From a checkpoint of a small transformer trained on Wikipedia: vocabulary 8192, 11.7M parameters.
MLP neurons of a small language model. Each row is named by its layer, matrix (up: input weights; down: output weights) and neuron, and shows model dimensions 64-159. Each number is 500 + 40 x the weight over its row's rms, rounded and kept within 0 to 999. Numbers have three digits each.
After each neuron's rows, "fires after" lists the tokens most often just before its 100 highest values on Wikipedia text that the model never trained on; "fires before" lists the tokens most often just after its 100 highest values on Wikipedia text that the model never trained on.

L2.up962:570533526481583503529536509521581459504479411491529545497524431573516471448479514542482551475520530470505515528499547531462491467572498496536505513548466514501539518517526518490510476441561505501478524508492472509463555523467493488467448507492470473486466548519515561501536503529506461671
L2.down962:457414546499483531545493534481448514499495503545467509519557451563467504440582622522528562507509500461426469474539473484518560517469481498486590420522491547490506498522527533502477488494544524586552435467470519459493588462514525542523513442500465521508461524493500468496512469525509510475
fires after: " |", ";", "-", " /"
fires before: "0", "1", " |", "2", "5", "3"

L8.up609:497513491499507482519423499573443498397499508488504484478518491574508461522534462521540465417505521467442448416498448478508507477458461489410495499445508471502496557592457518589477445421542532469491542501546441545548491457437515530470488533533473460469555524536462488514475426503479516450
L8.down609:525511539534463484464539498477480484476489547495500541441426535423486441547498444499482498433504552489394573524528550532497457561486494461477512452552481463495502488494561483417442511529525579479566495548444482518479526480519498524510476464470499529503516487515519538596489521532482489538
fires after: "1", "2", "s", " "
fires before: "9", "8", "0", "7", "6"

L2.up875:456517489445501533447497534511487449505442541526546597507482536542540508505474527504523512520521520519511493408528522532533490498504448555485570526415498544504435449498483581549508437507473487483520482535488556462490530526500502533637442546524496542459500526580439464502537475442512559557
L2.down875:503426466516522475557492390498508584519531480514544436478488453541541617456503497455476480519486451510530494526566453544415459536507513542486476436479505526446511508545505419477514573505482488486479495559461465466440490488501398493546464494461465522490482493572515494460441529553513417570
fires after: " |", " "
fires before: "0", " |", "1", "2", "3", "4"

L3.up296:491522480516531455461534433541540495503493448472489465497455515531561478528427544487490543495467548437517430515516445466420417457567488460435487499438520502495454433528481453493438481596387509536500496454540520502483486469496516535583562524421495480531397546515508514539439444532502502425
L3.down296:446525519507493426563462471507458463543463483470423455535478481530428505535462446500471510554510481462551488533555460538568532505556442586547542446524443505535399451499476568605530528460528475560532530497492499502454460535494484525452476456506537530471545506517447517485511497529575536490
fires after: " "
fires before: "9", "5", "0", "8", "6"

L2.up984:516461495450398471479561510559557531537518556493554480478492518500559547471472544466531522553531486462527496490504440487506515443525457486470473501489570519422502535480627444546456498510486497469491564526532506466417540474445532480482475577496524492506515455492543467571435450485482499558
L2.down984:468481503439504461414459526480546454514519478479482467518470440486537543513476438526481496442440459396557449503525509481560492547532492470534545467485492523471437419432520425561540493502467504475468475557515526495537543469498551549505524496469463473552565533489452507494478496437498500466
fires after: " ", "1", "2", "."
fires before: " |", ".", "0", "5", "6", "4"

L5.up501:533581560517491460454433526519434465540518474457498492449514510423463494545497470479458531460482578555507480522454560560442493456482496481564528515528521583489477428499497508481430539538442536477438530486468512414529560470461519478419492489459484517491483439553480510478495489473516479470
L5.down501:530407477556538436475529503453454541521508499500603479429464530493520534553569564531553462487519543457494544468484494536496490496507510503494523523533537483501496497487511538433505487522497477493470494466461503531518528480539551448538468461488531501463523555438481488456463475561485451505
fires after: "0", "1", "4", "2", "%", "3"
fires before: " ", "\n"

L7.up953:508498511502534492434512451484487540542458508499466522547474517559504484492504480544452497417490495469509486576492419591482461467502533465434466506503514507549458497563566528488560452479480482567471539541496536549522507607483449436511518482504526434492484469556515483449469447515482414482
L7.down953:520456453529489455527395527516519516512549475488458529589483491497466425459466429488510495549520512503475514491513504530483515439500471447510555516512446506508443552491490487591489579525474442473497439469500567530539495518479526517449538492522540516474554465516421566513521511467452504434
fires after: " ", "|", "1", "8"
fires before: " |", "9", "4", ".", "1", ","

L8.up864:505541521499496518450504463459535583511467584574563482457515502449520524446504560611506521522511582470454459496468467468523449532546464468491522510475404503514486466413497517560498511517524451480508575493510555476507532522471538509521453501563542511539516479457447459518472517489523532451
L8.down864:542490562489538530585439455481544483469488445504550526606483530473539458486479433431472401530504475571426497539475476489455537500479500450467440534467536595569517535503518510480586399467489508513485493491451537511503563509498462503465571473457507542499485453578490596502491472507524495530
fires after: ",", "1", " ", " in", ":"
fires before: "0", "2", "1", "9", "7", "8"

L7.up8:464497462596540500491413516484482565507399561428579507490494506480561486471483474576504476407497447503519479490430473512528559496512488473469525518418521419558566512476510459563511512470430480528455515532469498510525481525540504529505482422428507564579513537541500447492486499542501499524
L7.down8:491517556497479542473490524510524519462441468497503494519450513464418542499487514502458436552465562505494519458556491500458511507502502510578468462572502542494504501588598495474533522469456464466477489513481541489458425564513515454523436502555481501461492491497538481496552457454501429440
fires after: "1", "2"
fires before: "9", "0", "7", "4", "3"

L7.up114:574516510505467557499483446503544493535456548504447526441479428470488569482542497469475546475468507517458512553507438495535469498512487501490510514487554511490498500529536503459513471491517477485554431507518433573538502565531452466608503431565507484477497570552486531581501515506468474415
L7.down114:460533483517482421605538519515548497501534438461544551487561470555533478469564515524460427510450587528555474490418480488530524519505541471503421515509431521464443513536454406512551479571472487505469486473482556500565524434492497516579555572541544538475481486483471434435508556469534531486
fires after: " |", "gu", "2", "1"
fires before: " |", " MF", "0", " DF"

L7.up94:427542481477521491490450562473509519444463460487528573491534470516513519502485530464463469509573500391509472479434491521421447519481494464530538569482503466501507477548484507506553421550495491529531478657431505441478477537536512481554553539591501498491495495598484480580516615460431457493
L7.down94:451556544510484481502475469484472585502472499551508429483521524488513555559502548521461493501481505472498478504472591504535427605518540482498488544524526452467427489564556490395401493499492505545527527506587428535493449563501505548509519472488498497579425496551534450497420508479556524469
fires after: "0", "9"
fires before: "0", "1", "2", "7", "4", "8"

L8.up290:460488524475625494514494513467514485543493427559545528509457535508476444547433481507518579522458567490486439503439461479480448490500414485491471545530517532490525480529567527489535496523473439499437561478451492509524544560507512451553521478561446502534549509456494503554495534556505549506
L8.down290:511554459466457481518472394516513544511485518437533441527471487487559511462521467549508455509569447459505527502486567454451521480475560498480589469517550490475462564530458457510551494535495517531515499542500503447526503461540476588466518513520436463512485490469528505448445461470530455485
fires after: " |", " •", "---|---|---|---|"
fires before: "|", "1", "|---|", "\n", " ", "|---|---|---|"

L7.up959:568498474550481524424477502513506555487554442512458563521497473492498613476403524572529474497584528575482512546498482556541510475463494562495530516459520542489533508475530481465500526468453564450462566526484523475465467444510505512488508612486449573509496513491477521480524511499515562479
L7.down959:477517474509492544481471536511482556449509494534477534468487465489521447516486435571498443500482504524511547500567541429454437488495471458437490560531476470515558503484551433545491492539499468436492446521473476499584570550585600498486494526485482472512525557528455494525546572573454487450
fires after: ",", ":"
fires before: "0", "4", "9", "6"

L2.up1013:476503562476554450498421531522512517501473459490569410533475477538442510506545392530537562484578482532557495486525446499444465414502471493507458542515509525390491588463629541503519546507491457512454538458503491534457483486481514446449461495442479476464587475550530513503455555513476486478
L2.down1013:463543511456533476520490472451542522586486513512536472465493522581607524478437474570498464562577512503451446525482432477482496484527510526528506514601515530515447468532470500550494550444466471528517529484532488502509434465492508524477554472459474483495566559459475492514520452558431452462
fires after: " |", ")"
fires before: "-", "|", "\n", "."

L8.up938:511540493542549473503484497501489517438483537500562537622560537474484542403545495543520496442521550460523474394465456488433521464520525546488465455536416514450486520532460530515517540443506510504535504563477473573511531547536423459542468478517467488498509523505527479529483415478516511459
L8.down938:481519525466450472489560514551523497447488451509499519534497520495453488566481517452544555496542433442483482494466599512525501410555544510516495547529511468514540550529521529475570482535509536517481508572491481537456469534444433524453517494458535543560522531565531557492455575522510480496
fires after: "2", ",", " January"
fires before: "1", "2", "0", ".", "aire"

L3.up401:522579532559534473538473496496486463415473452495450512447471561493477460503488521575495509562543485556511482432536483485466536460483476514530527503483547548480490498529583527469438423487511521592518530490502585452541553533503481516475463589391493556436483462513467520526494507594502475485
L3.down401:510498496512428492532537535467491484530478494487462501495450467452488513448490498521520507454501470520495486510457514477404550459497458459418500459498542526465528506443475474505527500582480486510521490475466492578544488484555466539475549459471519542601500474583467443489447423553492493542
fires after: "0", "1", " |", "2", " ", "9"
fires before: " ", "\n", " |"

L7.up489:564500482465519513461492478497473497507421549576445527459492498536518520475435472492470461504459542485499530500520475443534471432530564429513543532569518506469489475479531469510563507500520452424506548502413446473559534517519502482449527495462480572593556566554524498488499543519536524529
L7.down489:423535509548575552614526539408542523532489431446550499559531540504499514427497523534413470482522516495461530491488442491493530537533474480544510458475478541539593513537536561562489486501512482483422472443503498517507516478518523501447491479478417529479525444484451492441516532511544459554
fires after: " ", ","
fires before: "0", "9", "1"

L2.up103:569508456513505528525591628471518539490494491461532530464427511541505614458524530521498493418457465414544500521478513578511443513474484515593530475509518537479544556475559499506487539510539444489442550477539488528502444476499498569529535499518553518441453373475494510451470498504521462571
L2.down103:474514475564478488528499455468565493530509521481448456534506455515464495462566528564551551499533513498476462510418553503494523492498502525517473460541549558392534501502545547552440537406557503460508524464548455509449510502518508482501456482558552517448508531500501495468519469500502526537
fires after: "|", "-", "----", " /", " |"
fires before: "1", "2", "----", "3", "\n", "7"

L8.up196:516506502525476533464441588489480521528514518486546399505451498498549493494414478601558447558494472427489502479446512470512524482563473520458448473519550524514497508466492474502496486515549522566567536512418507419484463480484505495454492503482434601506483431503521514510545453474550499498
L8.down196:528598531538520501430492482404546590530447548512480462539524486494451485519519510538472472503493478452494538554481583521486540524500506479493500526496477474504578520416531519463454476476417520480491464501520496591464568491472501469573459500472442527511493568510471497466531512521532497479
fires after: "2", "1"
fires before: "1", "0", "2", "9", ","

L7.up109:489455456482526449543477479526455501438394446561525437441482452484466506485507452587518533445497505481505496462511522500539569524501491568466403565510503485499529509476507501559486490515438527518561532496494465501510526523567506561552510535546488543536546511498489531515429543510451526467
L7.down109:467499586567452496517487478554551486481505550505561561591468487529476509507467519502529515452496470507470494510416521541517572522481428482498432485501473529407550565563541527516484485487513503561481536520483526553478550509493455533546486523502473496486546465551477500501449485492500498526
fires after: "1", " in", ",", " In", " late", "In"
fires before: "1", "2", "7", "8", "9"

L5.up391:505496543470458453476504472450466524627501498524485520465465500534499510461491500540497526444473532520440562493542525480442600530454511498550526504483482498482496560608501424543497504427539488467444555511487456465452500554534476559488478522458549512469523488532484514516415427518461469536
L5.down391:466557524512524511517476405434523475421539509508535489554513533420563486452467520500528396472454459514477490453485436551510493494472503521475466528539504481494556485477483492512444473559483495553476519448563463512415548531520503421514447474492533457517513481522537484471495500529439566517
fires after: "|", " Dur", " |", " in", " Follow"
fires before: "2", "1", " the", "4", "5", " a"

L8.up684:452595526500537473516529487538458479467488510483492439541526492511497455509442466514501444496564593476521474519523495505487522494506413422458455516441533505501502477567492491479494444576413530443544503554552487569456485535474528506476502621533462512617517450527471431501556528566507484506
L8.down684:458478516475542494429518528503402520489492445616476521554459542508533441458539560521413473548497527488474538493498540466520479557517513500507525532466522504513478545522483551480567506550493523436505517484461474496495553543476458364552549515453465468498469472571458507467495457440476494533
fires after: "2", " ", "|", "\n", " No"
fires before: " |", "1", "2", "0", ".", " Party"

L8.up257:483524453517438448526464538526479449551527550545580411539465441439467478526467499567502500472515453466466485496489507467511546449462487421496439504506472500551507439532487526496489470529509498538530495502558524558539442511517500489482547553505479497570526489545578505514495516539550521479
L8.down257:518578518486533532506551470496512523515477423510506533397505490513467517502462572497510530506507574507492545613531487515484527543472520548569518524455551498504524532482490545560434491438556454452492479474461562504480413506473513479490557460462498531512464527526526540450532477514449458506
fires after: "9", " ", "5", "1"
fires before: "9", "0", "8", "6", "7", "1"

L3.up286:532511559420588527400540508564455516503469463505465452450537527538491537470489517512501545525484537462579496450537503450451548534453490549505511500542484548459490557540488521519565527475542503466463502444504538525557533484547517543538519559517458557460541487512406531458593484495535498607
L3.down286:493498492545426526500474464544488585552559552576501447441512462495560439453551483474530514448497444475480588463419548525420525504509496532474572480540556589456487508481513543478427478467440511470469445507515484461449546491522523528484448441511529500489448551556498477514467524544493524494
fires after: " |", " L", "s"
fires before: "0", "2", "1", " |", "4", "7"

L3.up890:488519539477512495533506546504459503515475527558513464464505537517464513489565487516537583416475487509554482526506490435502479498447472577430472511541506508499499577493554475536475580494468523474525493449491521534482556464480449521471506571371496498484475490494525536463532527531529501507
L3.down890:589460432502465490507512529499489477465489475495491487506513508466518567518504564496549515418470496466488473480422460561486546495473489437548536462579521530433505586475546525464525528468484516384421473515531500493472571537439464538529439466481532528493478560569569506504448508532513497460
fires after: " |", " /", " in"
fires before: "1", "0", "2", "3", "7", "5"

L5.up497:531568528524543517441534579521460532484483489479499534495497517506487505529550509571469487501490540469465509466507544519471495510573512490397418559548480477567490482562486531474519533509508532495595510523558500500490416486512457520525536453514463540565528488557554492446531546472504497450
L5.down497:525561499543550544538519459551467512466530516540483527485544445554444530545504515510460473489448573438529520459489472499502569499471429516468551510592536464473535472547450531504513417488507550516503556506454471460498483469551492558434534480549496596539522515509497447540422474487498485462
fires after: "2", "5", "-"
fires before: "1", "2", "0", " "

L8.up711:467479435522512524478464515431550496489524539563540490484475436518517526507513562591491417502537435578531576499436526537506483410547481484445546483537468522570497501471487541514555488504470457422520576480492515475501503511528520509496496505538476539528417552482470486471499584496542579442
L8.down711:499519535515543498517557463480497477503419568514461478619465475590485539445461464478487504544501529509493518508535470423434452567481512528532438530510524518505552533508521437522450482449559515455472513509451499484509514513538472533465519509531501538524495505477498415477558448467479512523
fires after: "9", ",", "1", " "
fires before: "9", "2", "6", "4", "7", "0"

L8.up136:419514466490480493413469430495473500442492529489526551545438500445445548496525631468526510489510540557460517481488524529414487562541489502497476509515520463505538464554498473500502513484522425505475543493476539548465484556540441486522437529526478489503531444470508543471406448461413442602
L8.down136:521470543501511495595558513494532507497551474527508467476456504512561488505466500429493556523506469556505550557487505485529418473530443460592446488496515525481564515490547494448497510452494529432503485479547486472509529497499476492454537466494466557478452543475475460537463548465519474534
fires after: "2", " ", "|", "\n", "-"
fires before: "0", "2", "1", " ", " of", " |"

L8.up670:440560533512493528490479504533528533452456485538534521534546579485534475483492474445514502497477512466531454451482466447478443533518525560520479498513457486550574530542543548476524483462479445523573571526531546438520500495461549517532539478578456533500451479455476531513449539518452518430
L8.down670:441505551471557509453395500583469515486516472552531484384479534515513523563506485504485572469485496492499513534518465528453485551628541500495501463517509517471543482516435516522518399447384460488526451452438516542474487459558527529591483496508500459542520469450490515472549473479462531518
fires after: "0", "2", "1", " "
fires before: "1", "0", "2", "9", "8", "5"

L2.up575:487455554465530487460535509517527425437503583490539527521463467421500510496512476517557500503499538521504470501523515490547537474467471472563506548516482587496507538433546562502518526504526492687467507468449535551556460513499503487447495504492430522516535435507470492541497533502485460457
L2.down575:499508495426534449519443501519531557564502510574494519492481448462527474492518472510504544523473476430562447538500560450466440496508507510579529463513491533459507564518545483503481529466538454598508494480548509524424510499412502512513514446520481472526523508411487586515520543490537465572
fires after: " |", "\n"
fires before: "|", "\n"

L8.up583:389535567596533452435560517508517494522488428510500513519556471550533470467465487423501519462452508448446476451531415574524496485569466535519454503486481490481476504467536547540528511509498525572513562535498436490575480479518468522555515509447508592469509458564467523500499507547488439479
L8.down583:551457515450483488529487507527457464476590476571451490464463520493396502520466476485470488528472469480522509498483432493467503497503527580518499487472494494476519401521530491506519535458460459484521490486539599480490468535530451429496505514497523500513429453503477534481508439489493530464
fires after: " ", "–"
fires before: "9", "8", "0"

L8.up653:513463512495532536453460500459498507550530459483546471446488439500523523457513497492503487470536541622538546507477382565459571502575511501495536476601563494550538484425481446446558458503443489474522553519508448502514437445491556535545502525554447524506458519520497406532499470550432467532
L8.down653:465491600466496523550444445533521528452535487562529519531559474587442543415479489478549516479477436485474532501555541458491557476501469520505538557508469552451538466485436440501544398532482405520543518488460519455515479544528507530582579448562525466501535486427489572541539508454529490446
fires after: "1", " "
fires before: "9", "7", "8", "3", "6", "4"

L5.up666:607556439487454468463398526467520506501600476605502507446594548469499543504484536524423495488505458589489520519507493511492468448567486453488478586540561490484548577517485488466509446567439465538503480436464435546495576486505540477573549577567512531502478489442478473462521503509490483528
L5.down666:508467493513472557480579499476583520465460585451518513495507570496507522464552538516518548529563452559459473452547549547446504515478506471504498494453446507485510530518443506535473501461473572581472527551526509423506461531558431511505456508530500477480473411585560530459466461505464360486
fires after: "1", "7", "6", "5", "2", "0"
fires before: " |", ")", "–"

L5.up100:583518443468508507508502487503453505515522472523515486506552471459455512450518571504498498503510581598523498450536508483515519487517503484556493513487490464503587479503518560434507524510562483548525499555484469455474622462544533515537414564494567434468514478478503488500499511478501520466
L5.down100:483485499487491478516510433482476500485485468486486439505464478519527465538468512479550520533477496470551535485523535580511513424516534593502576468530492514529553431485527533577487566565473459387506497433494496490491451518514456480467520482533490452479513496529480477444508465503479466539
fires after: "0", "5", " Episode", "4", "1", "6"
fires before: "2", "1", " \"", ")", " "

L7.up420:550535494464454523436546473518475524446511483466442453556499512523440489481562528447569445506500498468513498449424515533513520492562558505522586484544454441558539448439477550516521514478461488493483495515491506558556595533455449494517524514413546501514560531581474513434524495522482467588
L7.down420:469471534588547542516543457467585468474532484524490576556455526503424529457546505515453467578497561497549554509505509448514469502471493534492535470546468476520491526449526546476523536473528493481499467557535587495532478579571453482507489510487514547571497452577539482514526506537516413532
fires after: " ", "–", " (", "."
fires before: "9", "8"

L8.up686:476485513487545488553498427485462543534487475457462536476434500483508427553528463522548454537545539489531431524417590519530486465506519500558491491546519543475511481471511521554494491498515569466503542524575590515494521511482470564440512549508517522558463413502420508481473481490467500535
L8.down686:473433512538573562484549505486473456504474428470433528482439518429467494551511543537475484484487490607557500469480412457570489542558505482523550534554501437464491553474489389515491499511474486413481403468469520536535541518475575451490474458546442463499522476478525507540518556508568524527
fires after: " |", "---|---|---|---|", "1", "5", " ", "|---|---|---|"
fires before: "|", "\n"

L5.up451:512531567509519484489511526519558454528520482434537457497422505527501492513487502510527465406513488447528501491528488506490458496470557462467493549453477512468454431472537525462467532499459495471491498477611499522497503451454515591610506560522490479521540572500476501479466429501523494497
L5.down451:506503521516447451529453429548500463533450451512502494532503548528466499559501523500427505491512500488522496536441429479467494524453541478500540593540483510508482480518539455552435453547510470569459514508417519530509517517507522556528559510582527542483505523491510503503504479547545550431
fires after: "0", "2", "3", "1", "4", "7"
fires before: " ", "\n", " |", "."

L5.up829:499436476540543496508438446453422525518554442553562507530464445495503485480500466532492483495478543515529479512453512500469485466480468444579485501493458535438495438495515489535429525488549507471455487444538487484520482503492494479555545527617469514571531493506448475554468551484459555421
L5.down829:477501558491564543451461468513504444483498493498507494534487509515450541544525466430500504450530430508533499506547510466449532502516464502572539553465436429556497521507511439528505540502506480512443503502528531451429477527463549529590527455518499533446448558439451525457544509516564475543
fires after: " |", "---|---|---|---|"
fires before: "|", " |", "\n", "."

L3.up71:532563462490456538532482491516415450463479542511513500505448453519427485473467532520532480510546528455521567525405495609531537468478464506482537497444489491491518468486462514474479496531474576512523481489460537575471596442450523500489464470548452544528491416481491500514499528450447440460
L3.down71:504500474496500520524553561481511491465577536494558474511543534504564549515403502469588491542492525545451497493429550432518526513545505461597465491488538470521591399526527557525579490452505474509486535499412485502523482423547483446484527530438505507458547527492493461462509541478453560508
fires after: "\n", "|", "|---|", "---|---|---|---|", "|---|---|", " |"
fires before: "\n", "---|---|---|---|", ";"

L8.up622:502555499529491447477415492504445569515558537561484490453489502535587552490543483594480477449455448525524452466485599436521404467588507420464458509511454542515495468566506472429488478447469504506483531529561442507499488564520500434485495552531537482411493523537503469524458491585537535533
L8.down622:535574575438506485554491554529473501539561574557530513475534448504534452535544464495505516495521489404515509463469501498544606521573468461533497528499450528544468479506471535505411513510479541385495478578527497539516484461510541525462485511538461553532491541559450467542510520426520503465
fires after: "0", "9"
fires before: "4", "6", "0", "8", "5", "9"

L8.up483:505459544497541474534535439580523519547456454497522491521524475512455456494433497446567506506552598468523495467386498460514465511564544484564546521569590510562493458513542595470508471450462495436495480552531479452469509537494480536537474475516517471488469463481467534541531530488473489549
L8.down483:527478488505496531529437482542473594409492555550447547499465511521469456472521466504555516429520540599501510447527459528520553601500409420495514517446507552499470517426442511482465492422496630484561466543505449516481543486508504460541512511482503451475523458447532517461516568549430505508
fires after: " |", " No", ";", "|"
fires before: " |", "|", "|---|", "|---|---|"

L7.up69:494502477550444474493563533404504462477431433483549496497550454520505505511551463549509547434478517472531457490446456521559473511492538517476485541586421517476461457571549529515453506450494466512461506574539528486521494410520580488558451387496465515442547464545423495440490442499511497496
L7.down69:442470488522443458490447552502492439567569498503434477461477532521534532550535562514491507489476495564501518483507538481558547511504523517468452513451549497511459556451436497459524480463493454499458516432476405489529535540478392514557543522493472451474501538526440519449512510645554521543
fires after: " |", "3", "4", " (", "2"
fires before: " ", " |", "|", ")", "\n"

L8.up894:518506471566475545473547462554445494476510486584521457553500529435528501457462495549439425469488501452435484500494458487491518468448502459521498424537528498451516453533515562531523583499531457492507507513496524484502525537467449554497463516468501521498575488542488479486497499443465496529
L8.down894:550521592457472545484485464480521458460452547479538506438497433573475486507496484482516542499453517523528553490514454505544491516456458529497498496530497543487508488495541511506549491494474482559546491460439522531443483501538511550493447453449501545562532498583495541513489484518414501516
fires after: " ", "–"
fires before: "9", "8", "5"

L8.up227:432517436426562475513447422524485461555492488536561489493555489531456456531585510546501504497559521469517468458497512448474491450491485433456490591505487498450486462430501432514492523521397519547502529528519498488521544524490483472487496603557493529537466524490505464467372507516564453512
L8.down227:453496476500489452551522615587496520513467487505503539495517488512460470559573501491472408522474484454520441489462502515526562499525448494533497537498490493455450470501506465522417417479459519490524510581582543457552510479490492530511559464577502465557530512532496511555520460488556475454
fires after: "0", " |", " ", "9"
fires before: "1", "2", "5", "3", "0", "4"

L7.up882:571511423496536571509418555455545575484483509507502554465518439457515480529495554524541494446538463479518512481468534498541479500539422497461488558486442468491524442556487476465515451492487585488564503493453440494523505453502489500472465497634477484512511445553506479413532481472583542444
L7.down882:441420628510470510535581477469461543535492516584486573511466507488486522482486539501534560527474560540497543487475449521467534522413537486404521522491465592500519503495472531550454476481518464513481574466541443459553451528562530468499467450483492454460529479517467497489438483511499411516
fires after: "1", "0", "F", "2"
fires before: " ", " |", "\n", "at"

L8.up406:597539501531488460511513443452484494523445400510532502594468519460468427516490517531523515506456514524539530471514478485503470532483459470499510453531528550513504472428534566545518467530446522408529508512545524531459576503515482490527458481492508525472482429484495463478543568507476522546
L8.down406:448483453504556448421497508543513500495494515478446489445514437492599540526522543449420544525517524437502477457443484495490440420493447424463424537393456495518463559592518504512510478453540463517591532534512504474567419468519521528523552547475502540478444463425431509521499452488509530488
fires after: " |", "0", "1", " ", " =", "%"
fires before: "\n", "|", ".", "ock"

L5.up967:430516473536586453469528497506482639561500466541516508519497527495501453428557515497499458518452492463468413574490498502512438500575495515569495436485518537483501521486546541493496519521492520516451603510561534536487488548528423526410635491566489506452546521526499490491493490519498491476
L5.down967:525439434509459496483493462523573547498430408547441559518506450510496540471469497497571559527461504507532500471492527555539512479501499490543556476516419492524473468475518528488571546491552455539459498484583521472464498469449531488506539464476530483493531485508492515470507456540516482493
fires after: " ", "_", "–"
fires before: " |", "0", "1", "+"

L7.up623:497479512505541566527476457496546429487516466422523538528510507530536495490564497463469531451520495543490518444477552478553421456535493502432508521467583523488506489535559551488522479435459521494520457495532505465502494465511558515474498534439470550461548452444441498508494465470498563527
L7.down623:519527521458467528478451598524490499525495529455503469514469488493501521536443495464441510529594502506499474450517442603555489503510465489529521498507563519507490496490490547482548502436514533450459541550482465482452547530416522475525561502478487534527520457472459394513495516527467443526
fires after: "3", "4", "6", "2", "7", "9"
fires before: " |", ".", ",", "|", ";"